MLP neurons of a small language model. Each row is named by its layer, matrix (up: input weights) and neuron, and shows model dimensions 0-191. Each number is 500 + 40 x the weight over its row's rms, rounded and kept within 0 to 999. Numbers have three digits each.
After each neuron's rows, "fires after" lists the tokens most often just before its 100 highest values on Wikipedia text that the model never trained on.

L8.up183:498508499455527541498532463438411591503499506487477503522495409555543575560535472528419439493517484499537442518506537502498502458474524477357567515551540467503438533593552513548442515497484478489466529435550516463489491533543509463416593526480521509497500539424527511514518526553502425493478500519538489510523505486468510505534507500469461506487516470585505524524502526533493469507465478480543475434459506571526441462482562487478466517421519391496503488572540448489508495455512457433414463516525506503504478481492594602498438549483545547512511512532518497514490525490491492522
fires after: "\n", ".", ").", " |"

L7.up331:515533479541450476413510437470442518475493538508545517548485427505536476497481436520497499574395506496490488482513443470417568488498530535510546531573468443493526483473608452475533534527495551498540490511526527567514456475485542547519492516497517444598512460507529465463512498567490452476509508460441521537525451490540501590494560476448479361555479464570545547537583501453524525498419515478460528556483427544488476506485465507524497469439517494475500524463531499451538560528507506464515524580488562483552503478499459487488536545554494460530518467486511394525526504502501487489
fires after: " the", ":", "'s", " a"

L4.up1135:475511502480541472489469456463528554508488506422545532559448472480487476477524518569489514471470532457545508500508559522530462496576542477464536504539563556470587483555557485540540440413490475516479458494510502515458516525489495453474506574590545473443468523520468519462487474497419497478499544481513604494434504495456458559521552528518531421395515493473559516508515557524524534442471520565542520530398435539502479405460555469485461466497528529532505551491506432530554539487478426482491503494554534512567506521501486482515483455508643492475496482543455460471504484524529484511
fires after: "°", "″", ",", "E", "W", "′"

L12.up534:456471515442560528533442533528464479473459549490493571518441437543451485504528439439570515502419548510462450464430465464498454501558524568516500428511531462475417540505533531504510477492524522529475448494471532502480461425559480542513483525534535483528557459582531521454468440551493531512482495402498498515532541500547458531449430521492454575520522492594581557492522568502480473514436502431564507503481431464520541526466460563492481499495443460456467508514541519415540495492524520542543512495533482576545492539494521534519489527485471545433534459504483495543498561545535500578
fires after: " c", " b", " h", " so", " p", " B"

L9.up399:402436562446537530492515551434549558482498485530489521500452493525424492539482555543520435506478502474494459467513535508541478505508594483495481498464489515489525460575595464492569426457531477547480460461409535508458534605508466523566550525494555504487446512488512491459513494508513475534496509516533534516518459522515500528547516490505506505503481431489503553507505528469522473444487600506473513511508403553527469433497464402501511496402474473470543583547452433497561494488472477459465502543479498536572505503408486491600469536477571506510468471473505467576463491522487484520
fires after: " |", "\n ", "N"

L5.up806:489523419462464432539454562489543524447559512489532561579471515449465534482509598536481452458433508450533480509507542526509420480494534446500501500535515592465564499495508504497476461494547516418483469505507485491460560528512462487466507565626585495441462532482500543486409504542460519437457510493527608453465498491481520509529487565484538487496543472544595511519521615456488535463513520525475506500396505452452524414479504508457515525507528508516476498534504429508524520501467503480465503491543512477538495511493459480512465437516537478473461448531431460511477482518556558485
fires after: "′", "″", "E", "W", "°"

L7.up167:577432444525508504492533501461441433569557564504455520556464467498421546498568448529490442501474574507473468497458473487555481494571482500461501469497564558483574464535532524543542455511531506539468507466512483590435512530489526539475544536544541526481460578473503440460488531552543493449472524524575577453459497506523511523510487479505523417454507453515459520474605508514488420489500530494517483488482390531515421469489514547522491450438545444486531508525477488506550487523522518450492523478497492449527480529364495546540504447480529495502467488516544493555496531554435528513
fires after: " |", " 0", " 5", " 3"

L9.up791:463470441513527520454423501456476517512525515438491526507492544507407521465471513497558454528538495469509486447419566439523528456509508465519508538525533468482542480501561468504463533516532553436417545483452613630522498558491486476502466577470507495468458479462553480577524457522399489524486561483494512518474434536538514546556508468522493556571462482502557487497535486491418513498568568507502535500481473509489473426458506468512484474356493487520532592501509488534488513477501471471489555526435523537477433497514540514524527482491478437531505487491480504591547483495533524497
fires after: ".", ":", "#", " %", " |"

L5.up125:440536502472503502510491464496467474467468548510510497492538447532565503493511486459475508424583493496488459512442499522527459509513540570523555455493523524529499482491498413502507518541490591489481459446504458564508500539511445516506466542490510408517494435519510582532433518575547428529534554484541551478464498546493500497504480506508507438542477526503460542593547536512526556533406546451481470533494482525426502506479480526521537477503514460514558458582575479509513528568445459457514534510499537473444547529495501523497457577505546478388508510480511387522491608428491423501
fires after: " the", " a", " to", " in", " his"

L8.up1150:542535496515421532506526443481545516559518539454506554531476528511418521544505456543532564501547570439502476502483608457532506509500452496500505541547472500494560449558548509522526542535523465514460547533490486462530427528534487454523494533576487496518524526467502575568425475492500521500525527429490494474517466498478580486495533424527462527517448474454489491477478461506534503511458497455549497522535441517492496486393409476503481507486547433412421474551540518523494469449479452462499536482517432403480439577389444494519464467512532500529502516475462482570441501544525468526
fires after: " w", " W", " t", " at", " to", " of"

L8.up592:493478490491486566522522494432497570481543467530523527565469502491572516538525506508463478493488528480484469477494525486529515536578543523495493426464517527396519471586492438507541477453493577490483475508482572534599484484481502585506488507548514476464497461531495517545475555533499437490505540552483545543519501521480530475563501461474497584500509439536558582524467547447468557542501596483502429495500545482499429489470442521493582482549532454500443515529488406427529480439473453493477444477494505544437527460498465499546456501494515482439474464406442453572576517544491510531
fires after: "\n", " |", " =", "|", " "

L8.up214:524459453480443533560477468398510494569534545568536578515438524506492560547504527502488479505538552439461482444533472454508577462543474455447516524568532543522483494521485486534495540461539472509457522520546529442454459500492477462459515495494524487507508520492480560477485448505466514502452581463492529504492552450540542472536453452484548547504532491532472431522510522487522497563415424382542516558483388532523480486436433533524479530508531525461491568627565483531462509516506452441500534489504496438507516557516498513508533430499511465474470430512465492516520499581490539534
fires after: " W", " w", "W", " $", "k"

L7.up1009:555441444501478453463539433522508497504498525501449583446515483553435521494584418512496493501499612458483454534495434513497445566505515516497487473489570505513503523501489459540547508469566480504425571424482523499444485475465468471502504508492504521505549487422511593426531534479532376449483489454467510470484531534485474499424440550534459521521476486480513453505506476532552485480489511515536570509484496529440468483523478530467360500469520463483500480533514474545494458479474443467377493475505529450510406502523534553522499520574530566532521493523524493471522533529482525493
fires after: " |", " —", " ", " ."

L5.up598:446502570516607511488535471479505541562491452541516483440525459572415512500574491439502453452433491466538485457530494480495525556476466508403529470514561443443460488571507441544525466373494584553485507511476485500435481554525463515426485496514469525479487469470531531527440513560530535472525487505562538455478517572513568477573425486461495530481501468500504558531501515493471534499553493548515501484483522548561503469493502502479479482494499508481478513568555507475501493504488511487398531504460508532562522527496502482528440567525561440440502450450470502542544561413505448543
fires after: "\n", "\n ", " ;"

L12.up118:478402471479517542519398544388519572502474517504536467463441500556445489543510512470506530512451517515517510491471553508494517490413501539493514515547492430539469487490544494481534492462548497434479489476411511599470480493510469482489467563486495515561520477514563455562493480514502489497473458490488545540449517551489408513553517465554406568537493525546513573503486560491522535554460475516567549475458463528520506484522459456467446442427520477542482556503534494523581477449499465490453563431550501532481470456486482545580463509451559443547433472511534515544514507476490439470
fires after: ":", " |", " on", " at", " of", ")"

L8.up266:531449535499483586544410500500520508467523445515523494523401495414514560524501526466480448495457519522518490476509564526517504485518604470449532519499504510437459511561529468469506487495512530499453557513458516525550468509529527445468537533536575437484482485493592538455520459545545443467503517518554501527490488527476489466523469397515559487487484457537533535573517534468498470493431607501493499601450488537518464482515455403441499554493535416513510468565484495482555502528429430518485492553513486563512525526523559521536448562514593456528494442506469492529523510449492483503
fires after: "\n", "|", "R", "N", "J"

L5.up1040:503502564464542512500467428444505551585524475490514473515488446548511551495555514557471426462376505501551467480510503509470463589469572470495468494477527516452479499506496418550497468410508495548496506511465467427470475551522481532407526531508510531501447487505518502473457496574500469466548489498521469517460547526509429462524403458498441514587518502509557524488530510417513513512531435575466569522476512499523537440467501496484461530472489473452495540523544460397484491536509483489416476525479495494558503519498511503572499541553564525410503442468419500479486523520478424500
fires after: "\n"

L5.up882:487505436516428496514586453549488556486575487517471478511460527498510452494487457467492454484449501529485494513522525531520450548503548559425561505452606489431400512506660511516486503494524479488520534515437592485484475490495565487481506546536510493538577472463587540495494472495536495507489524510526558512481520547428384517471474488510474415602492516501476460549510463543478486514511536501496502500477477428486422487518478468503438494519468571456518487481489430419607512484507528495438501519494487562461498496508517512529515558518482439493518498499514446490529471451492516498
fires after: " |", "|", ":", "F", " Division"

L7.up565:480522550560489462517438538548458551582528499538476519519485493445472492459471504523549474471434448500499512473446505336447614517523467485498497493505498480465557467553528428538555509490499563461509527470506485524560448514556538450527453506467530457508507498505534449642549450438445553558457532423529504503518417493513520553518563478480502504568530490462568527535507537493523522470485541495527467477536501442514489449463514457477496527504504472511556532486483511555469503479499442486469545488488547563497467508511518491525454526519491491524477417445487428589536507526539555515
fires after: ":", ".", " |", " is", "°", "ies"

L7.up72:526501461547485545479528506477459582484465494475487443548470455399425500517494492540500502493486478454419433475455505471525440518495510472540501555482545497537442477540515483583549443462531485496494473479498553511522535436546458449545511567505540518546531442511513489545476458581468513496488537494453461494465482472508487516509568472469470499494526505515490521490510586472503553461563485608487579511530481454446537423509470450480478508383497482415503590523485474485504498436515486485496484485506500525604485486496593491539503463525510545532530464537449484600464453536594463509
fires after: "N", "°", ";", " |", " ISBN", "S"

L7.up792:543578370486556447558501505534492484478492541410492491560491469494454515510412531513469492421429504470497474505494496443480493465505488505509569559450537414484528483528522466506525471573568488482408548515477500615456508478518485466533535569567546502556490459479496450548496520508485509401505515407535525463484546532542479522509514492475502416504530491497553521563518563524453579544509512528460588517402485539500535481469504531448503442452490521479540571543501478450506495552500494484464504454532510496522494495469514486535485502528541498484494464497428502497510470528594511511
fires after: "°", " /", "″", "N"

L7.up826:507516449533470557485484486461456529463510546467451529472502477519469551520622464489487563522573528479425421516507477480497510548562510482511539431516593446478440478517490461544520479513540485521424530463526555411485398530534509473481578543510516460539504479465498597502514497462507423491523513522479474477511516517527508467518478545524468532516522463502552414525445544540520483492463485480481492520441454565537478466480534482455394515491517443420526561574526494475492458478473493495336506525542524478544437524502525552482478501526523558521492536473530467498510498520496543527
fires after: " |", " —", " ", "."

L8.up1015:512505532494543489503516443474460506488552507519584467511529434534457483485482513362484424498416527542542465464509493482460560531471555463465552506596499446526468478466552427505518507583490515526544451566471531518407513543471615574514467554515480481531517437523529526531470486480450465474527532524517479505568506482468444539528492491470439496485437465514490524530547485464518546504433495403493472465501497538515443510491491529468494543544502525534466537501558494492516508561415516501473546490428546434479486501495503504510517616500528531511493475416535443532526502508545447546
fires after: " the", "’", " The"

L9.up410:442460468481500554482440509456560497519519522488428473483487514544512545566537517529478473443463499481535519473501500464552523481563514509443494469478558469506476515565471472510563485431508601428392523501516570508504480515496589541511562540445522480545477511509526542488466501487448485508491558419560538493465510500518461490546529437520482515526518498529503538512495547479493478533465560553465478444481476592502514524516488451592449480446465490525499516522506452460498493450499414436501573492538466463523461482412520565555438605478569442498407494499468546537467495438510464500
fires after: ".", " |", "\n"

L9.up763:452554545488511541492515510482564515531521519533490529471453509450493493503506469483540460537522508522487517491438548507516461552438540537533527432538548492497517464498519446491443480475534515518558390491463537477494453526440509565552503534566563464534491457522473515508445471572542445508496531529565524532545451530518538485571480520497407487527412412500526601560430528552576449490404538488530470504503486430430545501538393458504539537504559416502479531461535556466565524513478532491465502475529497526512495504484494511532482558450528500511447453466498484497468502492405510545
fires after: " the", " Best", " a", " A", " The", " of"

L9.up398:446600446536580519502439478499498510565561425518505574534459507496495470516501474495521460437477455507544508495490482521556494513492430522482464527506515503531463470519522489479512545481513574482531502490477507558496465491496532501488456519595525481582473510488585439482414487484484503489506538389556456492460537516532496518534519480451525464538464434498561491573490530492521542482472562429488521486470460444508489500496427549464520515489448381565547470523503458485582512470487536416509503445464482545542506577552517532523468540469562412456515499518502417518544576485500508532
fires after: " the", "\n", "i", " first", " Gold", " a"

L8.up165:464568473469499476486529505517523492475508512551577575508422467478564465528444492501537508454416519512482529496460527508473492516478486475509505485555555455477515514516557492558503512437520558442474521460477527488511560523494499493414470550544562518538461488571514514429461533630514448454505496514538530561418559523462455467402502545438489416520517463498594478529528534465492530507440489420461459484471533427491487453512526494580506506537467504533534485505487507471524545477512536472502505556529501546412495532495534496478486570447606497442475494480455453532522557435529497507
fires after: " due", " such", " In", " U", " According", " in"

L7.up37:515456555434498481493462508485507492531448487496498562538486445476509510531524560533429519487497550508461449441536457549439482526516598500497497439487528563593435509508464443497482472402544487482500478504448534468437503434546465443530466533593487552469512471577503505455482479505504453522467474484491523445467575538449468532423473442467538545494452497565461428494560512412556552490454483527506548521487505489506535491473490529492501499484547468481468549564530511475521542535489504539472521426514575578479516555489507508505431529589534475438485437483480503530457530564445440516
fires after: " B", " b", "B", " N"

L7.up1144:559577445526484528472486462474437455453540548459547535547391530522518474534420489488470529491553489544512475469391560453522606475526464484439507490457574408456518463541514375562500512513539557397446538495535558530486512499503509448471566551525548503493487528509503578565460479489546474483492499516478518538496516464499496453518532540462471498521480454509482463527558505532492458488509583501560529530515451471500372457488511481461407462523507557518498535510471487494488493495493499478515491475472510497428482474510519501495471488492496485527490492473503453597516520544559497529
fires after: " |", "\n", "|---|---|---|---", " %", " Votes"

L10.up45:476487494469499561520486535476519510513472465496467541534483517538539512503600417549519548552581491440539526476388520502494493482540461477467487425465510451512508469503502479410501554531577504500443544492569559438518472508534466461509537501527475477498445469569537485484543436502486478537477545453518561476459463548542480512513479400513488530494510485571464523607569494512515527523433538509566526535468472562461525520443471515578546527502567473456442532500552508534467444440482449484524534525582530456482469547516477532544460415567559472494503534499450505468455508542511486485
fires after: " W", " h", " m", " w", " s", " T"

L4.up452:467502534463443552524475541476491525523509457497542561529516425490527536518506509491469499510424507514504532478565468482527442521498541529464455495577463445454511434482492417508439491427495530525524489544457576515506447552542534568511470506527551500481510447526522552495530549553558513481472502495519500527461528505490451506460443497486434487561485491514593529552533540519536503444510570467401387528442510458415496512521444492433519526528518433443470461572479476478553518518532442522491496486444453600473522494521445487473470545532578440524501473465432481544544568465522470521
fires after: " ", "\n", ".", " Pos", "-"

L10.up956:474499449520517499505531392479506526473602491522472559485435552526522566530530502528472479483466519465427458430482500484485541597516571509508510474490540489460490467562494418531506486496596544527454508489512594501543455496485515544515544499524552497526542451523528513491506434468511494490478560542548471518514461507509481528503386436502422480544520504487534442505503517535494525566498549538512503511528500491494451453511416478533428560527553509421420538489515413426517500503526447462490474520482493508479435493516485607539514594507553524491457424489480482509516498453458535534
fires after: " |", " "

L7.up1130:547454427526465542547534468505536498501502518423536550534523516514479549544470505527534481491536606427454490532470564501588532540538500521464531561583492534419538479512518525495428567457488513489463498455460523547513450466491486535532510467582506530549483456482495495466469480607479491485477493440457579517393516491464536474494506464545498464506468471499543499494493455575399502531534535501504460520419463491501499513430462510483439465489522483492525539555575546501501496477466490469463494535564516484499494522494559516490450403430522495459459476492499517631536528491505450483
fires after: " s", " t", " w", " b", " f"

L8.up913:460504433553503521455395453473462528528490486486496512475542449496516496535506430441473518530533493518491457449449454445543514485478529580511519470486537441506476505399529493519514508521527588471523489473468558508472544525516514532525463557527511501538509536578549522477491538589536428536535522427451534487556474540514431547491489565433477444489503473536524557607534572508524492544465536458531468511481501485512509552450450557529486514497494400514537542488465496470574524444500473376467561522442555509482510529503555503497488542462515503479551498471548432477521509438461495558
fires after: " a", " an", " the", "The", " The"

L7.up529:464501439498620462472519494473482458515509516527548551504430443540452508553493426544502557464456606483531485482367520489477483556486572537523535472512495556475486504490482417487460475510482518538464504503470579498459503499405522570513491547508544509505503483473512529452466417556516431486488461528520529532497510493492520498495475520488488422486479459541560493543547515502554500568429566430544478513475482527459515457539457442573496539495511440527517510489531506477495550480519481507478484542545472474474470449463469499505534580513573542472505496421507421480470570422470466558
fires after: " the", " In", " of", " in", " U"

L10.up36:481436502501486573475485519439472492503523531540427560463517548550399546517531512499552442458500545507548500463452555503539504472541526532482553478501543482488585487478529470593565514499540509522462567455505507556460448560482510453505519481470527485489453543487514587469503476465441456518483569453459538522503474518543475528514447454542499510611489502552458454515499520462445478503551444516521509467454433546536486552439469468544440508378532530466492565556570550484512473508500461470455535441407551437492458506529517563545499491482515421503458496486507461539522483497495502502
fires after: ".", ":"

L9.up252:524524526485412503499448497471558500506525618527477510554468480534513537510534501416532479572563506462477449498379559467575572457552517558467555514499540483512504491541492377506463512455534472477433445509561558498507468469527508502471523472554506413456495481595548518510553469451491512525518570444550518492514444504519569534523478495486481473446463532506532517474510524508564469497425520530538528522468381508471459480509545499530447470506515473496433519459536544479548500525479487494521520474538483500548425498470502471475522488497544546454483487463435527420482465523452487543
fires after: " T", "L", "T", " G", "G"

L8.up771:423526536511561545560505469444508545490537503493498490493412451489480581508444487477480509492497482487499506484519519449553477445507570488378496519592542461475449504576505483448442548461524481499427500564496452482514491568540509495466553512459563462545496611429546544530471492594473501496542507523485496517476519453498471507542490465470517526479494476572528517518491568508545528550461527468530359431505407551568505539466500506517459501447515436531480557537577506516493537495489494429545478557470473507488479508467523547483454532467512521507478447510504477463486507517542489557
fires after: ".", "\n", "=", "$"

L7.up175:474473550502517471512519474477587557487504494472511505538524456524485533465527564537510425483456498497521503500487600496519456502540528508510571533450551479483548488548511470532528468438532428511497434481500543494507500532523472438495584506584471496491467499570562514519425490455515495441487490523468507489486511564508465525443509498456524496527572447504525575497507512510413536407547534584463575579457508536533507453485501433462485405409499513474505555536537486508590474494487475520443507466562511478527506517473552520558463407482547444444494498499448458543528459487578455515
fires after: "°", "″", " UTC", " (", "3", "\n"

L7.up781:412496453476567540476455541476578501530569492522497501486497441546462421490537438511481506452415500465510474475408520482540490480525501526506419511499493438547585488511561528549567472464512506509497472482496447514473497491528540455470572559592518514475457568528545532440511505461509470484521516508443507496503430555512455546488511519431552527498506471458503580531486551458527492542469596506560507549544461540519510417466518447487499503491472476458536549537528457485609497499474470438502477476527499531581494485457541496518488485470634470495531494520499455509493544557506440521
fires after: " |", "|", " the"

L7.up251:533560485466499488500510428445475437518467467509550515514512404475473521463464575496527450539478505510472448451467448516488524521549564542480600451538480539498475502526450435491575460404538512552508493457534485479493542385566542560504532529508449504518532476591524515482487466477487522427477495445498531471524512491552436519501504452466480545465511487465511575496555486526510501472426470508463486523501524397495527541515497557520462536487522483458412497477529521448518564475511503524494515421574533484620531487505461530489456537517531455426426459507561486522502521541538510513
fires after: " B", " e", " b", " c", " 0"

L7.up429:472469462565510527523458543478533476480529569520573473555492467502553546507568496423515480534456545533528436483540559531499552549520506538497538494576480580516491469462514494436467543528502608516516421548450527430511461591456551535454531459548507465462507506530505490506473537552431425466497534415489583461484508457519573582522437473470479435543433522559461531541495484489508522510452534422528490519465492566515499503471490424466489528486575475525551476489549485510552504500433461430469450516487502473494495529513525522521507524503537468494504457487504455460510458459449418478
fires after: " the", " a", " in", " an", " is", " first"

L12.up1047:464496422514472518502537489401567546494565472498513485552433513449477527453504461492488453469377515485480488470447545459487533456553598523450522511478589492485452444510550415505511489483541516473546510479486557532508483565486480482527459523525545484598545498491585525575453441493498498509453533545489464521495531545526431506557507455496482509594517512498421557555517537525462490564479557515519442502519485508483463467485514453499490516498478492438492516464460445447557493455520488471500464549477513531483471475460488534546512597491547442499509482478468445591562483422510504532
fires after: " |", ":", "%", " the", " "

L9.up144:479510513500503532481477421559441512505476543485473471500507475553458466533518534460528388533574460518507469483553503469419464500471538445477553489510509489510494468453524457508448575447554552529543495487470590447507494495464544511497432608500532508561539520511556510469513490506536460442520565500546516502483418555516441501511461443418463470582462464545494497511502519531449539447474438478522487513539536495473440529468502498446505467472530449519550502514575515449494507608425540492484545535520568502483508473516525476503549575442513471516449460473548503495542569465469547591
fires after: " The", " the", "'s", "The", " a", " his"

L5.up949:494503563505434468486419425471531563560485461497496468515505475524366524445569531594474480469434508511603393487533490512495481488516526513484482447466527520460483492594555498537515498381530508569466511504495517465516543521534513526500535528482492528465480575516500494492423514488449508494485501465575523444534502577481530482442434479514475493449490479499469552508517539468508531477484455613520506483512489537556486441474544516476485466508488500401538503569528477466525503491482481527362515433525582486554514499452497526523497476525511490461537509510484486492506527492470470481
fires after: "\n", "78", "0"

L12.up64:554445470454481550438443471467454539501455468467527449499431480507512514485487550447556423471515450530555479487535478523520444577499539478547494476550486551507546439467448531497514555522516546432414469484476487562549416507568476512477496496448551504524496491522493498437501587483529451464492486435504573530473509561498551524508436491476540446502467488532551490506513601489472492486445564498449536543412506472512534535541436498495491549461539518473487568534473487491541565449504485462464478492461471533519493494526519534569508540571507529558515444447489416502504616481441509508
fires after: "\n", " on", "On", " On", "."

L5.up809:538501544557456495507472497544506528612569494447491476513535471565425583472587487543511546482403497495570457534510483454467508570505485508457474454588476474485493495561517445555513475467525519544510485496544548510496484565515532503458592487519477497470464598475505473510455501495459486443619534468556486399491472516516529562564485537468457515526500478483514501468478522478426509470531504586467517457449486504515523444537517483504454418505468557459471501486555478460467542527486483482382513546536525500596493543523555503508446504502483509477506493469436501501520494524462500513
fires after: "\n", "78"

L5.up612:511554519503525439504521518444464507444523482429463493534497514427470450483460543540481505478411518422568511453513524457473458491522531497444557511505610500471540478549531489562520490533523489443421550522509506555525519522532430469470557551533543457514484482473515496534490521512482472472528529529537575529502508445520428529464545469480468483461544462476555558510478562428488510478463517494504585539505476533473452367484567483489550449523514572453589554518460461536505503503482524532517489490600492527515510496476590490495506500459477496514498478505396432573471456553525514514
fires after: "N", "E", "″", "°", "W", "20"

L9.up574:457506473424449473466458522521452466470555530508529481546450455505503470486492549476526491514462545500486466473429510524525479472557546509505532483477499534494578473525558440489436456462567507480465492510491547564500525531488578491484613484567574487459421563525532543502486555557467480460523524508556586484443497533490470532516430522523538469477463528493459546505509514542512454497444499542532571527407440532468432455471593465470544462468522432516463504458493400517560478447487519512480481441541523479549495461418492509585481490518546540485445495498405493494502498536471498465
fires after: " |", " T", " 0", "T", " UTC", "S"

L7.up344:514542415511416534434431573517493523513544470462586527566434473498521458490484474521450566522531513430487454478542482483500502551532482596472535522533502515475461464478559492455464458532527508508415495502542584472505457532458507493511529518569485500465473498518501447505511421546495507518503506378421530469532509476459605553468507460510507517533487493481553514457515500550559465469438521525507462536467398470476513436495461495499523554552490442468428497580499461520456463497503431485494489524599515521527469524522563504544514465532513486434516477467471530528525552512566475504
fires after: " W", " B", " w", " Sh", "B"

L8.up599:465485483500621551549505484456511490518475517413539508505457492461542503492522446436477426484439515423546482490501532505554494516552483542385520547570568523476437453474542511552462521403494505536422524506568489515482498521491446519486484483471546497545481508467582591478509511561498448512485515476547487493525485485491523522542436448504556539531500506509516502522507464536568461541499537529529494435488482579472455534502438512480505546505522443551514490585529465431445513534454437433495476478445468502526506507498583515522462538478566475495474480395467486544562500467510543460
fires after: "\n", ".", " that", " which"

L9.up257:522461491482558612506473516521477502491562527481536568514506545452525540451474494567549498517527578426529438480541521464497543485490537457498486500574487526487510477488540496464571485541516509527413528461520526489468434453497479481555471516538550525467495544562448502484508484508426495425536539519432552448461482487489500500523505409481583495490445514488506522525559476467499452561495493518567452570448488601455502483484430439492451518544455458445557534524609457476502470440459483474531530504513489403540482505498487530505503481491495463473501435510418500507531547554473417536
fires after: ",", " to", " W", "s", "W"

L9.up208:486486486479479494424445505471509497512559514547475576519434440514501496480580487506523438520514564488448446433510475481549491553498530539492516446408544492450558474526565398462517488509559571588450511478495528502465478480481497526467572502545560550468507538531553501452449494452465478464504532459577576523499513509530488540485475465515525502530434463520524515492519509505555488506394586568498532509457489477472463483530516475468474498535568458525455481472493379441579470485511511433472485538515493512535430481460496513533450530495585526513470454486538472485493530545450518576
fires after: " |", " 0", " 3", " 6", " 12"

L12.up1149:529476424473499556480449426437594599485576543403475545492482493437564534495476562491493459519430519508485435490525534538528526473485541533500445508453536466531565444526487450441432508476532534473447496498548575529468426502481495565548528495501537515516445447474547524489475528547530466442519506473506561554516438503519497499531392537432506467533444478494532450490443551486501511520437599441548482520464453510514480509531452517467471552495507469516519474569495521483560508523462467533528488473492507518498487479540468529475457488562476472560557470424493475526559502510541440492
fires after: "\n", ".", " Pos", "|"

L7.up610:551505480546451524502525430460449481512523541507477507508545470557476504505574464486523469562541538489496447449499484495516532516499521527517512474462537425483506478495494472588502530519540564538435531423452564523434521465543530458422556638570468501491480513492491484550521496489508536485477511500512530447439499479508469478470510478508431474527505481466495474446576584545497481504456462490494521458532484522442483460482546562496409535430573444485478503492591473454478493477496515461408537481505572466526391522492517540568546456508503592524504438530527493523504508529439512563
fires after: " |", " 1", " P", " ", " 8", " 12"

L9.up1052:444523532490503556493504460496483537535523558445530534490471460439485449523475451471545465423478528483539517432407557516517495490481520529523530568542505428481472500440572562543530478517512486464519486469488523515511481484489493430506443603540498476526499505553506545529413510553484491491457526528474513567571471477430497447538519548514440444551403438448499492580493547640477526487460540477530491487505544519470506507456439501463468477460498412528473538456570482512503531458521461432447479550464457501486459549504541526477520501477535481527498478455515449515560511416483480556
fires after: " the", " pro", " for", " a", " an", " in"

L8.up156:499495502563490552518416497495515587559454517527494501471513545532485482527546524542554506529578476422484534470452554475490548567488514534508479525483480446469498475517518480535509472438549551505510558461435519509466466474485498423518468517550376513553445489500517521594486441452466498508501547517494509513452488579586489527572511523448427499468497450502534458518495586539487541476515543560549482470459465512458509502463498506446439516404519489477441529532526485514508532452478417454498549494547532561536394529442512533564499552461478479523452439498503475526522521455548516549
fires after: " |", " -", ":", " —", " 3"

L5.up898:523507500516546493596475496460545505503503474493523450467533501500530468538490415507551496482453495430475496439449471516506450532532565514483495427504471468458433498465522472514464454507503570466544425426476569531512484511526510520502457517531536503459522470539526528495429512512571420473507567472500482505509453517479494527552471495415438541535478431509508587622531507457499480532435525497477483543491519526479513515490422499500562480541481437467528493509525487465495571464433518471521600480572565533494519493512548507484477549465464446409533526537445420452549562477479445568
fires after: " an", " a", " the", " and", " his", " most"

L10.up763:404507440545554508553491458525419535440516496518549485491456477450522510478487481439532470491515469511545481507473517537488530528447499541454533532486551442576429472514553454445489539494520567471557544500441535511519560501529591503478466563489520498541483501481608583493479564509449472479511500429507522521536442485538396559500484502515485493511473459500523543525498529533494462534432494504497493464496503540511516502480489499545484511468495454535555525502525461473543500498500540351474536500514556549457515504540448502492466564554528459522517450488554427515546521400451549596
fires after: " the", " a", " his", " an", " The", "The"